Weights of a small transformer language model: no biases in attention or MLP.
MLP neurons of a small language model. Each row is named by its layer, matrix (gate and up: input weights; down: output weights) and neuron, and shows model dimensions 16-143. Each number is 200 + 40 x the weight over its row's rms, rounded and kept within 0 to 999. A neuron's up and down rows have the sign that makes its largest values positive.
After each neuron's rows, "fires on" lists the tokens most often at its 100 highest values on Wikipedia text that the model never trained on. A number after a token or word is its count.

L2.gate141,221,247,269,173,238,211,184,164,193,265,106,228,208,155,205,163,220,186,162,180,166,152,216,186,224,226,161,256,272,249,194,114,206,204,212,181,241,242,139,263,229,186,206,173,153,222,226,184,247,229,182,160,206,208,201,146,192,266,196,248,200,159,232,128,158,206,170,171,228,182,262,135,139,156,166,192,186,195,176,263,130,159,201,195,182,218,178,117,188,214,221,186,130,201,168,218,208,263,137,129,236,229,231,232,211,208,180,131,225,197,132,222,176,132,168,215,164,196,262,198,157,184,206,189,205,189,189,231
L2.up141,153,173,188,148,203,201,188,183,165,206,192,268,193,219,251,151,216,226,227,224,106,186,154,206,178,204,216,188,174,217,222,238,230,160,165,180,208,191,233,180,155,175,251,210,223,187,216,256,209,183,170,171,164,154,218,168,168,220,137,209,274,263,207,262,146,218,138,208,220,260,259,212,251,169,250,176,169,281,211,184,219,230,205,266,247,179,209,266,186,158,237,207,178,266,235,200,154,242,174,198,196,163,250,168,181,162,221,253,114,233,209,282,134,192,208,171,171,172,218,232,179,209,92,153,176,179,202,209
L2.down141,189,127,183,195,165,194,149,213,138,236,208,159,178,173,234,260,197,116,218,189,291,164,148,222,188,193,229,243,215,213,194,137,175,170,180,94,166,255,252,197,137,205,160,255,219,318,159,269,185,248,251,203,220,166,263,214,136,140,213,191,278,194,159,218,185,158,215,178,165,169,220,200,260,196,224,165,275,228,277,198,213,168,216,179,143,219,208,297,225,260,168,284,159,141,223,138,187,187,204,237,186,182,239,188,171,222,223,224,248,241,189,217,156,204,249,204,197,220,102,164,226,257,139,226,156,179,246,172
fires on: "o" 16, "'" 10, "or" 9, "ure" 5, "l" 5, "ed" 5

L2.gate1193,240,175,151,248,100,208,178,170,167,142,217,164,105,195,198,125,184,175,153,238,115,250,175,265,242,204,219,223,180,136,176,134,241,207,222,194,159,261,170,174,219,247,234,249,189,224,251,186,216,190,221,182,213,256,159,200,180,172,165,232,215,162,215,260,239,229,233,204,229,144,161,240,135,201,206,220,176,211,187,161,230,232,166,181,184,243,161,204,195,173,255,226,243,211,195,170,182,265,191,156,249,166,133,210,165,199,208,194,210,163,186,212,235,230,232,221,253,224,312,123,256,174,130,241,209,279,187,217
L2.up1193,138,141,157,156,178,225,187,137,240,127,175,174,171,189,252,174,189,193,167,157,193,286,134,233,214,226,111,303,189,169,210,222,237,224,242,169,199,225,273,275,207,271,228,224,182,163,218,290,250,173,202,180,202,238,154,193,205,209,216,173,225,224,245,147,220,148,233,221,223,238,215,203,291,163,150,165,164,191,130,190,187,191,175,143,226,246,179,171,223,252,223,222,325,143,192,202,218,164,194,221,193,216,139,178,237,195,149,163,218,198,170,202,197,174,182,181,189,160,145,244,227,229,166,197,170,234,202,206
L2.down1193,169,158,205,190,204,221,208,185,205,243,205,153,209,163,207,189,185,226,263,213,235,240,333,200,228,166,86,259,207,212,166,227,233,131,179,262,210,219,243,223,142,211,158,188,190,219,204,214,178,164,195,202,187,238,218,264,213,230,304,194,184,232,240,230,200,213,163,143,259,233,158,259,195,173,142,206,191,165,124,138,238,150,206,173,254,235,208,176,176,213,140,209,222,160,167,201,186,138,230,254,213,189,222,112,271,244,139,221,164,178,185,240,180,175,191,207,217,142,177,192,213,181,188,267,251,178,194,243
fires on: " and" 11, "it" 10, "z" 10, "p" 8, "ot" 8, "ens" 8

L2.gate1600,199,214,194,171,179,232,202,170,190,167,231,227,203,199,185,165,206,265,238,230,120,184,226,239,252,191,188,263,195,201,177,212,237,204,217,258,134,174,166,210,154,137,263,302,186,166,227,215,190,179,252,211,234,208,256,142,209,159,195,245,159,226,244,127,223,241,237,155,162,212,139,214,252,213,251,156,180,100,281,147,198,206,147,150,191,209,222,232,214,219,208,180,246,160,197,187,289,242,225,237,171,180,223,168,240,230,185,229,126,247,149,186,203,230,200,123,226,209,240,146,263,201,186,210,146,233,143,198
L2.up1600,233,198,101,213,190,170,211,203,174,175,248,184,173,214,201,214,229,199,207,154,163,163,241,248,240,164,234,187,240,218,161,240,199,213,180,203,243,135,195,181,197,243,258,201,167,246,198,196,227,220,192,145,180,240,209,213,270,188,240,147,186,241,239,135,196,184,237,200,205,201,135,237,235,161,156,230,138,189,170,233,110,147,168,168,233,159,194,208,204,192,167,256,228,223,240,215,227,239,235,190,185,207,227,253,223,214,220,207,267,260,161,194,214,172,174,237,211,208,217,248,161,193,227,107,261,105,194,243
L2.down1600,221,200,164,210,201,240,158,238,162,265,210,295,160,198,242,189,179,267,253,179,178,207,143,262,245,229,156,212,254,244,186,165,230,169,128,242,263,145,169,213,202,197,198,136,226,204,174,255,127,186,187,272,187,128,177,241,137,228,166,258,171,233,182,260,192,170,222,224,188,176,231,188,195,211,248,171,185,226,207,153,247,295,205,99,230,184,237,194,245,183,151,261,183,228,129,165,167,298,162,219,220,127,217,184,193,200,198,206,176,252,204,254,208,204,192,125,208,232,191,207,210,166,148,212,185,219,250,207
fires on: "es" 22, "ic" 19, "s" 16, "osp" 6

L2.gate2951,151,206,188,261,217,211,137,175,203,168,185,165,260,198,180,208,176,164,188,94,192,182,246,223,270,204,267,174,248,198,272,140,201,205,236,254,146,197,251,218,220,165,265,211,229,253,235,169,199,168,243,193,227,175,248,203,231,195,190,185,159,159,268,200,215,208,182,164,164,175,225,244,201,241,220,176,223,221,201,184,216,222,208,250,232,231,149,205,169,162,178,228,117,247,169,171,177,163,220,150,146,118,275,224,102,212,205,198,232,132,130,219,195,224,150,173,216,149,178,218,226,193,225,232,160,202,228,229
L2.up2951,190,208,212,121,224,123,207,244,163,241,184,221,175,189,293,178,118,202,192,192,299,223,206,144,189,168,143,214,165,182,183,207,259,264,196,153,180,249,270,214,169,258,216,267,186,172,205,152,172,163,172,234,202,144,235,189,160,242,221,194,267,182,181,183,213,99,226,183,200,220,119,228,246,196,251,161,283,228,262,208,187,172,291,227,199,156,247,193,184,244,225,168,202,186,247,237,231,226,210,225,178,187,209,205,275,251,238,159,156,202,174,144,191,182,229,209,143,156,266,108,118,192,189,149,245,221,231,172
L2.down2951,194,224,189,170,126,195,167,179,226,159,192,214,208,197,147,149,165,154,274,215,228,211,245,231,237,229,253,229,250,269,187,164,241,166,125,222,228,177,219,160,157,243,278,212,201,170,217,200,189,230,213,233,316,198,170,140,184,236,182,283,198,249,279,197,249,189,162,250,113,163,158,193,152,143,167,125,143,314,209,208,295,233,190,282,288,211,191,228,201,158,267,222,201,178,191,147,216,228,187,157,188,116,193,183,276,150,225,217,164,200,214,240,133,226,228,188,222,239,200,213,214,172,186,224,136,210,182,239
fires on: "is" 24, " his" 14, " it" 11, "y" 4, " It" 4

L2.gate158,180,261,197,237,168,181,208,227,192,184,127,236,164,188,167,161,228,235,159,149,173,167,224,227,208,229,193,167,176,248,178,96,245,203,166,150,137,237,130,193,280,167,161,191,178,152,235,219,141,133,197,238,166,195,234,232,198,211,155,224,182,202,251,210,195,253,229,149,184,284,173,259,230,225,184,181,298,242,235,153,175,201,62,200,246,184,231,178,138,201,188,193,258,250,222,309,233,198,178,206,182,186,266,234,222,156,188,224,257,189,179,141,170,168,262,188,216,250,206,183,247,244,227,207,193,196,285,201
L2.up158,181,222,208,238,212,189,172,145,292,187,209,230,222,184,112,175,137,135,248,216,224,203,275,159,148,270,159,234,186,289,200,200,246,154,128,159,221,273,188,244,193,220,213,178,155,190,262,195,158,204,180,171,224,193,249,188,304,208,181,275,245,212,220,87,196,217,156,178,266,227,205,182,152,202,217,155,151,175,143,131,162,166,244,119,198,202,199,168,164,193,218,302,160,220,214,187,220,225,161,252,241,224,209,201,191,250,253,236,281,197,221,175,217,234,355,237,233,155,243,153,197,219,153,210,174,230,261,170
L2.down158,227,171,237,212,206,143,222,224,181,166,206,214,234,98,202,202,224,196,177,237,231,252,207,179,194,208,192,172,186,138,188,201,240,213,195,193,238,171,189,194,204,262,181,123,211,228,166,147,150,182,124,172,221,215,114,290,210,181,167,215,192,198,229,213,241,222,239,204,204,129,157,153,165,191,186,152,216,152,299,149,106,261,190,181,163,149,194,166,216,237,195,200,136,215,243,211,160,116,233,182,128,174,241,207,233,200,179,221,193,185,173,139,203,153,193,226,212,222,249,253,200,209,155,243,196,226,198,188
fires on: "y" 27, " young" 11, "Y" 9, "ow" 7, " 1" 7, " health" 5

L2.gate2062,153,237,131,261,205,151,190,156,201,214,117,176,190,207,177,182,180,191,182,62,99,273,236,188,197,285,174,131,239,182,246,150,251,167,188,212,154,143,222,209,90,245,216,210,180,227,154,204,269,151,200,177,316,204,164,239,184,236,176,195,128,172,289,190,174,205,151,222,204,206,213,284,190,150,204,236,241,150,259,232,171,121,226,157,195,273,212,159,310,167,261,215,205,181,159,170,246,200,207,195,189,139,161,273,206,202,266,195,121,294,223,160,272,196,228,176,244,183,179,245,250,139,196,210,204,225,157,209
L2.up2062,211,147,116,183,246,180,237,148,161,207,188,177,215,248,154,165,244,330,179,115,218,238,215,203,275,240,159,214,269,186,283,187,219,221,201,195,259,233,199,189,166,209,155,216,165,190,167,145,178,238,234,183,245,227,201,161,247,222,230,166,195,169,144,187,266,109,254,112,178,319,215,270,325,206,209,180,224,213,311,176,197,191,215,169,188,232,196,270,290,149,179,214,222,218,161,239,162,259,188,182,113,219,206,271,182,194,227,238,224,163,159,211,177,242,221,243,197,194,188,173,245,232,219,208,243,187,256,182
L2.down2062,223,192,179,216,167,217,186,165,169,192,227,226,185,179,180,151,168,132,275,181,152,189,160,228,267,211,197,221,184,214,237,197,188,123,285,130,221,250,232,163,179,274,153,160,198,163,228,116,172,114,208,119,199,193,248,154,137,220,173,209,213,114,229,229,198,217,205,195,153,193,223,130,192,188,288,259,184,233,178,217,207,164,156,166,257,176,282,186,242,190,228,192,266,191,192,202,181,91,240,198,254,185,228,157,149,254,266,124,111,216,243,229,261,260,219,219,187,274,146,154,153,170,191,250,253,145,180,180
fires on: " and" 42, "n" 13, "," 10, "p" 5, " at" 5, " or" 5

L2.gate2955,192,218,204,153,218,241,253,196,179,237,208,212,226,276,132,270,247,180,191,184,242,239,209,197,209,213,174,198,137,191,163,157,107,161,224,158,204,164,148,182,163,268,203,180,222,291,298,207,193,159,101,166,175,178,224,185,206,207,191,186,190,200,206,202,163,217,236,197,125,178,222,175,154,197,67,246,200,170,278,283,195,198,138,182,167,210,184,152,200,269,179,172,189,226,201,239,171,196,188,166,215,228,202,191,194,177,192,187,249,346,199,187,188,165,208,245,244,237,227,236,207,219,162,221,156,235,182,190
L2.up2955,192,219,99,259,187,158,167,218,228,114,142,148,123,233,182,257,189,222,205,153,216,157,136,246,173,201,167,196,225,213,219,262,196,174,295,188,187,131,119,144,217,149,256,221,165,192,194,263,192,173,195,256,148,211,177,157,163,165,240,194,135,168,180,157,135,267,226,171,193,218,230,224,248,213,168,194,223,227,272,195,173,227,171,150,272,255,200,148,159,131,189,220,112,143,173,228,192,186,241,196,213,153,253,213,107,167,220,273,211,177,251,174,187,180,133,163,204,129,205,173,256,195,170,207,256,249,207,217
L2.down2955,248,169,221,145,268,187,230,142,176,123,243,152,176,117,199,280,157,241,304,155,228,276,208,193,181,223,210,207,171,163,219,182,260,165,228,166,267,218,217,256,192,118,187,260,186,152,209,232,206,146,173,205,211,168,232,202,156,214,180,214,210,176,246,158,201,215,197,239,228,169,194,203,152,218,264,282,226,166,200,180,194,203,180,201,232,167,214,201,184,217,203,202,176,249,268,148,239,121,151,242,152,249,221,206,225,147,180,175,172,126,177,188,209,210,239,215,215,203,135,210,156,210,170,204,170,195,256,226
fires on: "er" 25, "ation" 10, "–" 8, "an" 8, "-" 7, " art" 6

L2.gate2641,228,155,216,184,152,314,268,192,217,260,160,217,235,201,210,280,273,304,229,180,202,173,146,214,256,176,164,185,166,250,242,121,182,182,180,221,193,144,195,135,138,263,251,180,266,231,241,199,228,234,192,225,117,110,187,223,177,261,150,179,251,204,231,218,199,178,233,158,196,185,115,185,177,244,239,292,179,169,226,236,221,162,166,288,234,213,191,224,211,170,230,101,263,213,199,177,141,172,155,235,154,179,206,180,165,253,179,165,162,231,216,189,291,200,192,237,141,186,201,176,252,186,202,247,184,132,209,247
L2.up2641,177,221,232,180,241,154,190,229,189,215,198,209,266,215,176,289,176,226,222,202,196,231,197,170,182,168,244,208,209,161,282,243,259,281,201,185,226,131,119,189,229,176,199,282,221,213,192,150,194,240,157,184,206,250,239,117,162,244,148,165,185,182,192,290,176,200,161,143,209,189,118,230,218,274,206,205,310,180,211,238,211,187,213,217,206,158,235,150,218,240,286,167,151,238,214,177,211,136,218,207,273,243,233,148,258,237,214,235,221,194,216,199,208,197,203,264,180,136,211,193,226,259,132,257,242,208,261,173
L2.down2641,241,195,106,179,177,177,147,185,189,212,212,98,164,107,241,170,200,151,271,173,135,306,175,276,208,185,193,192,165,189,210,191,286,95,160,169,166,281,195,125,190,197,172,169,158,239,176,196,208,186,291,128,210,192,247,257,258,161,258,194,131,165,249,132,246,203,185,219,230,208,208,174,195,127,268,240,196,190,210,131,262,216,217,222,245,199,198,159,134,113,200,211,218,132,243,194,237,170,195,190,164,205,167,236,225,165,193,199,230,200,247,202,275,208,216,198,215,278,241,197,180,184,224,207,119,246,95,161
fires on: "r" 11, "ed" 10, "as" 9, "a" 9, "ich" 7, "il" 6

L2.gate1883,216,148,157,167,189,251,238,206,190,248,211,181,161,160,178,212,176,250,290,204,203,163,169,230,134,170,233,252,183,283,202,168,193,272,160,188,117,226,197,304,213,181,230,165,204,252,136,220,267,191,155,202,234,165,187,249,156,207,215,143,187,157,184,185,213,219,173,166,239,194,157,204,222,196,158,192,192,156,199,206,231,165,163,235,119,219,214,186,268,212,142,197,136,224,175,222,185,215,212,252,213,234,226,169,174,209,249,146,175,184,169,147,163,205,267,203,301,199,182,215,179,194,206,233,251,90,156,217
L2.up1883,206,210,172,216,257,176,192,160,192,232,185,168,124,178,169,138,139,266,148,162,190,211,189,186,234,252,245,217,161,156,228,282,253,173,185,228,155,246,200,255,250,209,194,240,209,239,200,239,176,125,216,246,109,206,282,212,162,217,167,250,166,180,123,244,200,161,140,234,255,231,127,221,246,269,175,227,173,236,231,240,224,191,213,175,212,239,200,148,234,177,223,136,215,242,178,186,168,204,193,253,210,266,246,161,233,136,227,184,193,270,219,253,183,113,162,182,270,158,219,177,222,268,163,220,210,215,225,187
L2.down1883,123,212,127,174,198,224,251,192,174,198,236,175,252,224,171,214,182,158,183,202,106,216,182,240,189,212,200,227,160,250,135,253,173,243,213,231,132,186,114,93,203,159,183,124,254,177,250,238,245,174,165,157,187,246,158,209,183,262,176,179,156,293,212,76,225,313,258,158,246,217,178,220,222,228,201,214,221,201,244,123,190,215,300,219,190,159,180,201,205,185,193,220,234,195,141,243,218,195,146,235,251,171,218,214,253,138,242,275,215,213,193,249,220,179,216,184,188,208,229,249,212,255,168,170,200,167,197,227
fires on: "r" 15, "\"" 10, "a" 10, "er" 9, "ur" 9

L2.gate2052,225,201,195,204,224,177,216,137,138,287,107,252,188,195,234,239,173,163,222,86,218,175,260,257,210,220,240,150,249,125,209,180,192,246,133,98,206,233,217,156,183,238,201,115,203,177,264,194,241,265,163,125,247,258,239,134,139,239,213,217,187,183,263,195,307,208,217,185,220,211,191,165,277,208,267,229,195,130,177,249,200,194,191,182,219,262,222,218,191,133,199,250,234,203,253,233,172,204,220,257,195,220,202,218,216,297,194,134,164,193,179,209,277,286,165,258,213,139,234,120,212,160,206,212,140,263,83,160
L2.up2052,168,279,72,206,197,204,237,235,222,212,146,274,139,184,264,195,291,233,177,185,284,268,154,230,188,236,218,187,187,232,222,177,223,210,201,190,262,168,204,221,165,215,154,253,193,227,220,202,281,165,226,172,147,167,158,229,225,155,213,239,221,202,235,245,220,219,237,152,133,266,182,138,217,140,221,301,144,223,214,203,222,204,195,235,175,185,260,234,235,172,139,177,248,226,269,236,223,251,201,163,214,242,140,131,231,210,209,191,126,246,205,129,204,227,228,153,149,187,159,160,179,209,188,216,248,224,241,133
L2.down2052,231,257,265,139,205,260,182,204,194,219,153,233,187,262,196,188,147,150,227,182,158,134,220,242,189,241,209,239,219,230,205,138,122,216,177,112,211,184,245,189,247,250,151,208,193,149,176,198,199,183,300,223,235,159,203,193,215,224,196,167,174,237,223,278,247,222,170,97,205,252,156,180,239,129,155,186,239,193,202,161,220,188,200,134,223,219,192,151,189,183,198,157,173,209,217,224,267,200,199,226,245,129,210,219,200,209,200,177,134,145,170,167,266,243,165,218,155,193,180,167,215,216,167,213,232,240,230,214
fires on: "-" 23, "l" 12, "is" 9, "ac" 8, "c" 8, "ol" 6

L2.gate1862,216,148,261,212,191,216,223,146,193,214,147,155,219,187,173,224,242,218,156,181,218,261,237,252,265,152,182,217,176,189,190,203,266,164,232,154,217,211,121,187,195,179,209,206,189,234,184,159,120,220,213,163,243,245,232,214,330,236,196,272,184,265,203,147,134,162,180,228,211,146,205,242,152,239,194,145,188,231,233,215,190,163,204,233,166,213,181,172,185,207,176,179,197,213,173,175,277,212,271,136,216,195,250,169,150,215,245,157,172,148,228,114,153,203,164,264,251,229,124,215,207,299,171,267,224,166,210,157
L2.up1862,237,186,184,117,268,234,267,193,240,154,224,187,239,244,223,235,162,149,189,172,198,165,178,121,171,160,178,249,270,194,159,264,197,142,241,198,175,253,192,188,188,121,173,218,172,177,243,169,164,186,166,211,174,159,168,230,262,232,252,89,277,230,193,156,236,179,205,131,173,217,210,153,188,200,236,163,205,125,148,225,190,232,206,211,176,216,137,195,155,218,231,200,172,202,196,224,179,172,156,184,202,167,267,237,248,148,242,168,151,199,195,205,239,260,209,238,237,280,264,160,253,196,236,179,247,153,240,138
L2.down1862,160,161,210,196,190,206,198,190,204,222,219,282,160,228,287,215,179,167,242,214,202,200,219,286,207,177,219,233,210,214,222,177,164,142,189,237,208,211,222,161,157,183,189,226,214,177,207,274,265,270,252,228,139,223,218,170,222,200,198,228,193,216,177,261,193,229,212,226,137,188,175,197,203,254,246,183,175,221,167,225,142,246,121,215,251,171,137,232,186,202,204,180,206,252,211,153,192,237,191,260,149,202,269,201,183,184,171,189,216,202,250,259,221,187,135,135,169,201,197,225,171,125,225,110,214,195,261,250
fires on: "ing" 15, "n" 9, "er" 9, "c" 7, "s" 5, " it" 5

L2.gate2826,209,191,240,233,207,277,102,246,190,200,152,205,168,206,242,99,197,228,228,271,125,130,234,189,246,192,236,250,260,235,162,228,165,177,201,270,297,232,252,193,220,234,198,182,174,182,241,163,185,154,202,198,181,226,222,188,229,223,199,252,194,143,203,197,190,176,147,176,163,269,259,251,203,160,139,261,202,187,194,243,256,266,159,211,214,224,182,238,146,103,219,286,187,198,182,242,154,205,267,220,230,208,174,220,171,234,123,275,206,222,148,224,214,233,254,212,198,142,198,219,218,184,240,185,219,201,124,242
L2.up2826,200,199,209,294,172,203,266,164,237,206,213,166,215,179,250,269,247,201,197,263,184,173,253,198,179,232,216,196,261,284,286,210,170,260,225,186,189,249,243,293,156,177,238,202,195,237,196,187,195,188,113,246,195,200,205,173,234,183,253,186,211,198,245,244,208,179,192,262,250,202,161,207,270,174,189,210,173,223,185,194,208,139,202,162,211,200,255,141,165,189,218,213,263,188,162,224,168,176,264,230,180,144,199,159,190,169,137,293,116,198,205,234,107,202,167,232,147,216,199,203,185,234,213,197,275,142,164,179
L2.down2826,181,144,141,197,159,250,197,244,221,138,225,169,131,198,189,216,251,194,184,265,175,170,217,199,186,185,194,185,228,202,204,215,176,156,146,200,158,220,260,183,136,209,226,211,253,167,134,129,157,156,138,194,241,294,167,178,194,251,150,191,241,240,190,222,135,158,219,226,208,170,149,214,208,278,215,213,186,187,183,183,208,257,150,228,191,186,265,163,218,129,147,155,182,171,174,204,190,224,163,291,253,237,249,159,140,199,215,230,206,102,245,215,169,215,159,181,166,153,170,229,184,264,208,197,136,145,185,174
fires on: "on" 14, "ron" 12, "ir" 11, " he" 10, "un" 9, "l" 5

L2.gate1901,107,173,153,211,156,245,231,154,186,198,126,141,208,187,215,215,210,134,143,131,189,174,207,262,321,197,165,179,223,240,246,223,138,181,199,189,125,153,173,247,248,197,148,194,197,250,183,187,210,258,238,246,181,147,123,223,213,233,216,183,166,238,192,170,199,201,195,221,229,249,207,197,250,207,184,176,277,176,218,160,181,193,158,254,239,234,204,206,187,145,263,184,143,194,250,259,223,268,144,217,232,255,194,218,118,161,146,157,225,171,215,225,193,177,229,168,171,208,241,245,84,242,179,199,241,137,145,284
L2.up1901,186,147,143,141,204,220,259,169,156,144,173,227,172,171,178,222,274,208,150,204,134,158,253,174,201,257,211,248,240,190,202,178,156,227,274,187,197,206,193,222,245,183,208,199,177,287,167,136,170,255,232,260,143,158,197,172,207,223,255,211,185,119,244,165,218,215,213,192,194,208,178,181,218,230,216,161,229,195,224,153,165,217,185,291,224,228,217,169,206,208,246,199,147,116,188,238,266,213,178,187,189,203,177,231,203,186,179,231,197,245,233,226,224,230,173,224,170,210,181,156,163,216,196,242,187,248,275,153
L2.down1901,173,197,225,130,202,171,142,256,163,146,218,280,192,215,203,156,195,209,217,191,293,174,206,141,143,232,135,195,182,199,262,159,233,217,173,224,181,208,194,234,215,224,182,191,234,224,180,218,119,232,265,135,226,166,169,257,187,129,242,141,176,205,170,213,164,150,207,188,215,119,218,280,198,228,179,252,215,248,239,200,202,294,191,192,181,176,199,187,156,188,230,242,208,196,176,175,258,219,225,238,221,234,261,177,217,172,186,155,210,243,184,171,167,270,151,170,183,157,86,243,289,157,221,144,228,185,188,225
fires on: "l" 13, "c" 11, "m" 7, "er" 7, "ar" 6, "ation" 6

L2.gate881,164,216,287,183,170,99,207,188,224,194,205,257,237,217,241,175,236,161,206,148,262,194,175,209,176,182,137,261,176,187,233,247,196,200,192,237,159,165,169,179,214,201,198,226,190,197,151,262,250,251,122,187,173,248,167,238,127,199,227,169,136,162,231,165,144,116,159,210,203,198,173,148,140,128,210,169,197,197,216,169,154,291,196,174,172,206,161,215,196,186,167,106,212,175,212,181,212,186,186,147,191,275,189,224,241,181,275,189,217,194,238,206,215,200,206,218,166,221,185,178,262,225,178,248,220,198,207,219
L2.up881,162,294,224,153,201,137,177,177,205,261,216,214,211,195,184,176,162,158,264,153,179,191,261,209,144,230,214,123,163,267,202,210,185,207,257,204,198,278,264,121,136,233,95,218,217,210,212,249,170,243,115,210,226,208,293,223,214,188,204,196,191,151,210,228,154,241,184,200,214,198,182,169,139,174,220,151,196,234,214,130,167,176,163,246,199,275,176,181,150,201,253,214,161,177,187,252,227,174,152,244,142,183,217,219,170,182,189,242,196,287,164,237,180,173,172,219,216,219,184,170,234,205,179,149,249,271,253,177
L2.down881,161,238,213,188,253,147,224,183,154,230,197,144,200,137,180,220,228,202,259,191,157,207,230,138,243,204,172,178,198,231,181,234,168,232,189,194,237,169,218,187,246,260,230,212,241,213,186,170,234,191,84,156,234,92,143,259,124,200,227,257,252,239,115,179,220,160,181,248,153,312,205,183,211,82,200,170,188,214,205,210,234,150,197,184,180,198,240,208,201,139,212,252,161,162,194,185,194,202,142,249,172,105,218,159,243,211,229,200,144,121,187,242,243,224,273,226,216,136,248,194,120,218,198,239,244,190,241,175
fires on: "i" 32, "ing" 16, "l" 7, "m" 5, "o" 5

L2.gate2784,218,243,164,240,192,171,184,286,160,158,172,173,289,201,180,208,250,207,219,157,178,192,101,211,169,123,248,286,156,165,186,233,155,184,221,254,190,239,152,209,184,178,250,221,192,180,178,168,256,250,165,233,220,217,216,148,201,208,186,204,161,186,239,185,132,148,195,199,198,152,179,137,172,246,212,204,255,184,142,259,217,234,166,178,223,190,235,155,207,149,244,218,233,195,226,181,258,195,132,143,206,158,229,244,178,157,214,258,143,156,235,116,170,227,167,175,192,196,235,244,228,143,212,136,179,114,263,210
L2.up2784,274,196,235,164,249,199,210,172,234,204,194,258,105,259,229,191,262,192,263,220,202,221,242,242,132,170,192,118,252,210,296,163,169,200,193,147,228,213,232,180,184,248,176,190,188,213,168,208,186,209,198,209,195,211,222,225,220,294,160,196,188,149,139,250,274,86,152,178,247,178,129,171,167,204,145,190,223,163,213,244,204,214,193,206,192,187,196,119,157,231,262,140,224,279,225,202,95,141,155,208,230,235,183,168,249,232,180,252,242,250,154,194,196,135,166,213,247,62,184,268,171,195,157,169,232,192,220,218
L2.down2784,165,196,233,234,183,140,216,137,247,176,130,241,240,219,187,284,230,176,205,189,147,193,201,195,186,217,192,163,237,242,176,256,272,126,227,248,184,224,274,214,114,181,187,251,200,173,209,190,264,236,221,212,167,176,223,177,274,208,159,158,205,182,237,127,186,190,178,215,190,204,142,208,222,196,255,169,155,201,216,274,185,153,158,190,206,195,216,214,147,228,185,252,224,203,134,194,200,199,232,135,245,197,134,203,195,219,169,193,245,220,155,154,223,274,214,157,249,168,206,257,153,153,244,140,218,193,182,184
fires on: " it" 36, " and" 27, " It" 6

L2.gate1542,227,182,175,187,156,215,203,194,258,204,182,207,200,168,262,132,167,132,207,220,232,214,267,233,227,181,213,148,161,170,208,210,250,190,256,185,253,247,157,197,210,212,160,126,190,212,168,222,180,251,191,199,115,247,206,131,173,175,131,184,115,159,226,177,207,236,192,214,230,198,189,274,168,205,241,217,195,176,196,169,221,222,216,150,220,238,133,220,220,113,171,271,227,282,208,240,199,152,174,201,180,246,241,169,263,189,239,231,150,177,187,294,176,189,150,179,235,136,224,162,161,187,195,138,273,148,204,256
L2.up1542,246,182,230,139,170,267,195,249,171,177,180,201,247,185,179,226,162,165,190,192,207,167,172,180,279,199,250,195,181,161,169,205,180,202,211,119,205,116,141,268,157,257,258,260,251,249,86,129,189,171,167,198,168,166,239,223,183,198,182,192,220,173,161,228,281,218,255,150,218,213,148,225,175,125,239,118,226,113,169,265,181,245,179,222,193,175,163,205,282,254,189,156,250,200,230,224,265,246,180,181,184,224,213,192,214,197,167,182,226,206,170,196,195,242,235,188,269,221,168,175,306,180,174,155,215,124,233,137
L2.down1542,154,229,242,144,226,291,114,153,203,201,183,283,332,178,207,194,181,227,194,225,172,206,217,191,221,209,192,210,186,148,272,290,207,196,272,187,281,205,154,160,238,212,199,165,172,171,139,136,181,188,221,130,211,275,212,128,159,156,236,206,182,215,211,219,196,262,192,193,154,253,218,189,136,139,184,151,141,195,189,191,219,288,241,186,217,182,191,247,203,157,109,148,227,184,172,226,199,226,155,226,215,185,196,224,185,187,229,227,204,156,226,214,181,233,205,181,89,204,169,275,251,262,262,173,294,274,155,169
fires on: "." 20, "is" 16, "at" 7, "-" 6, "a" 6, "ia" 4

L2.gate1528,131,203,206,275,187,223,124,172,233,151,210,141,208,203,156,204,194,114,134,161,164,156,178,165,218,153,208,208,216,204,219,135,145,186,194,260,231,220,218,150,189,180,168,167,203,232,178,140,220,244,157,169,239,168,150,128,193,208,150,174,269,166,215,210,169,201,168,240,223,193,191,239,190,260,220,117,134,156,141,198,300,284,216,306,178,101,196,242,176,207,133,223,219,157,188,269,148,214,219,182,197,143,251,231,236,206,185,230,185,193,224,198,230,236,147,198,234,206,192,199,250,151,189,102,169,258,222,213
L2.up1528,238,233,171,197,264,248,250,161,124,268,141,196,310,190,322,248,222,206,263,160,231,195,188,172,174,229,215,194,223,164,171,212,205,167,193,276,216,181,165,172,182,225,217,116,218,260,221,149,230,266,228,215,216,144,242,144,223,181,222,168,217,171,204,195,142,229,213,249,293,190,262,223,208,214,159,191,272,244,200,224,173,246,221,144,205,133,218,195,133,260,174,146,245,190,250,230,208,209,195,184,231,227,115,208,161,299,188,152,174,225,262,197,251,154,186,177,203,195,151,116,243,252,177,201,242,224,190,270
L2.down1528,196,217,179,199,190,170,205,267,232,130,167,185,168,92,262,142,117,212,244,246,168,231,260,240,202,169,176,217,275,194,265,148,236,194,169,134,172,184,208,271,215,112,271,197,206,210,193,220,216,159,263,188,221,250,230,258,134,239,204,178,247,199,191,192,182,211,198,157,158,192,173,213,305,132,285,248,227,209,213,247,209,206,157,152,138,255,243,250,195,136,198,239,203,186,192,227,191,203,171,165,283,189,234,210,201,184,253,208,236,155,127,192,143,172,227,150,151,257,202,212,154,282,254,183,178,220,177,156
fires on: "en" 28, "ai" 10, "in" 9, "ad" 5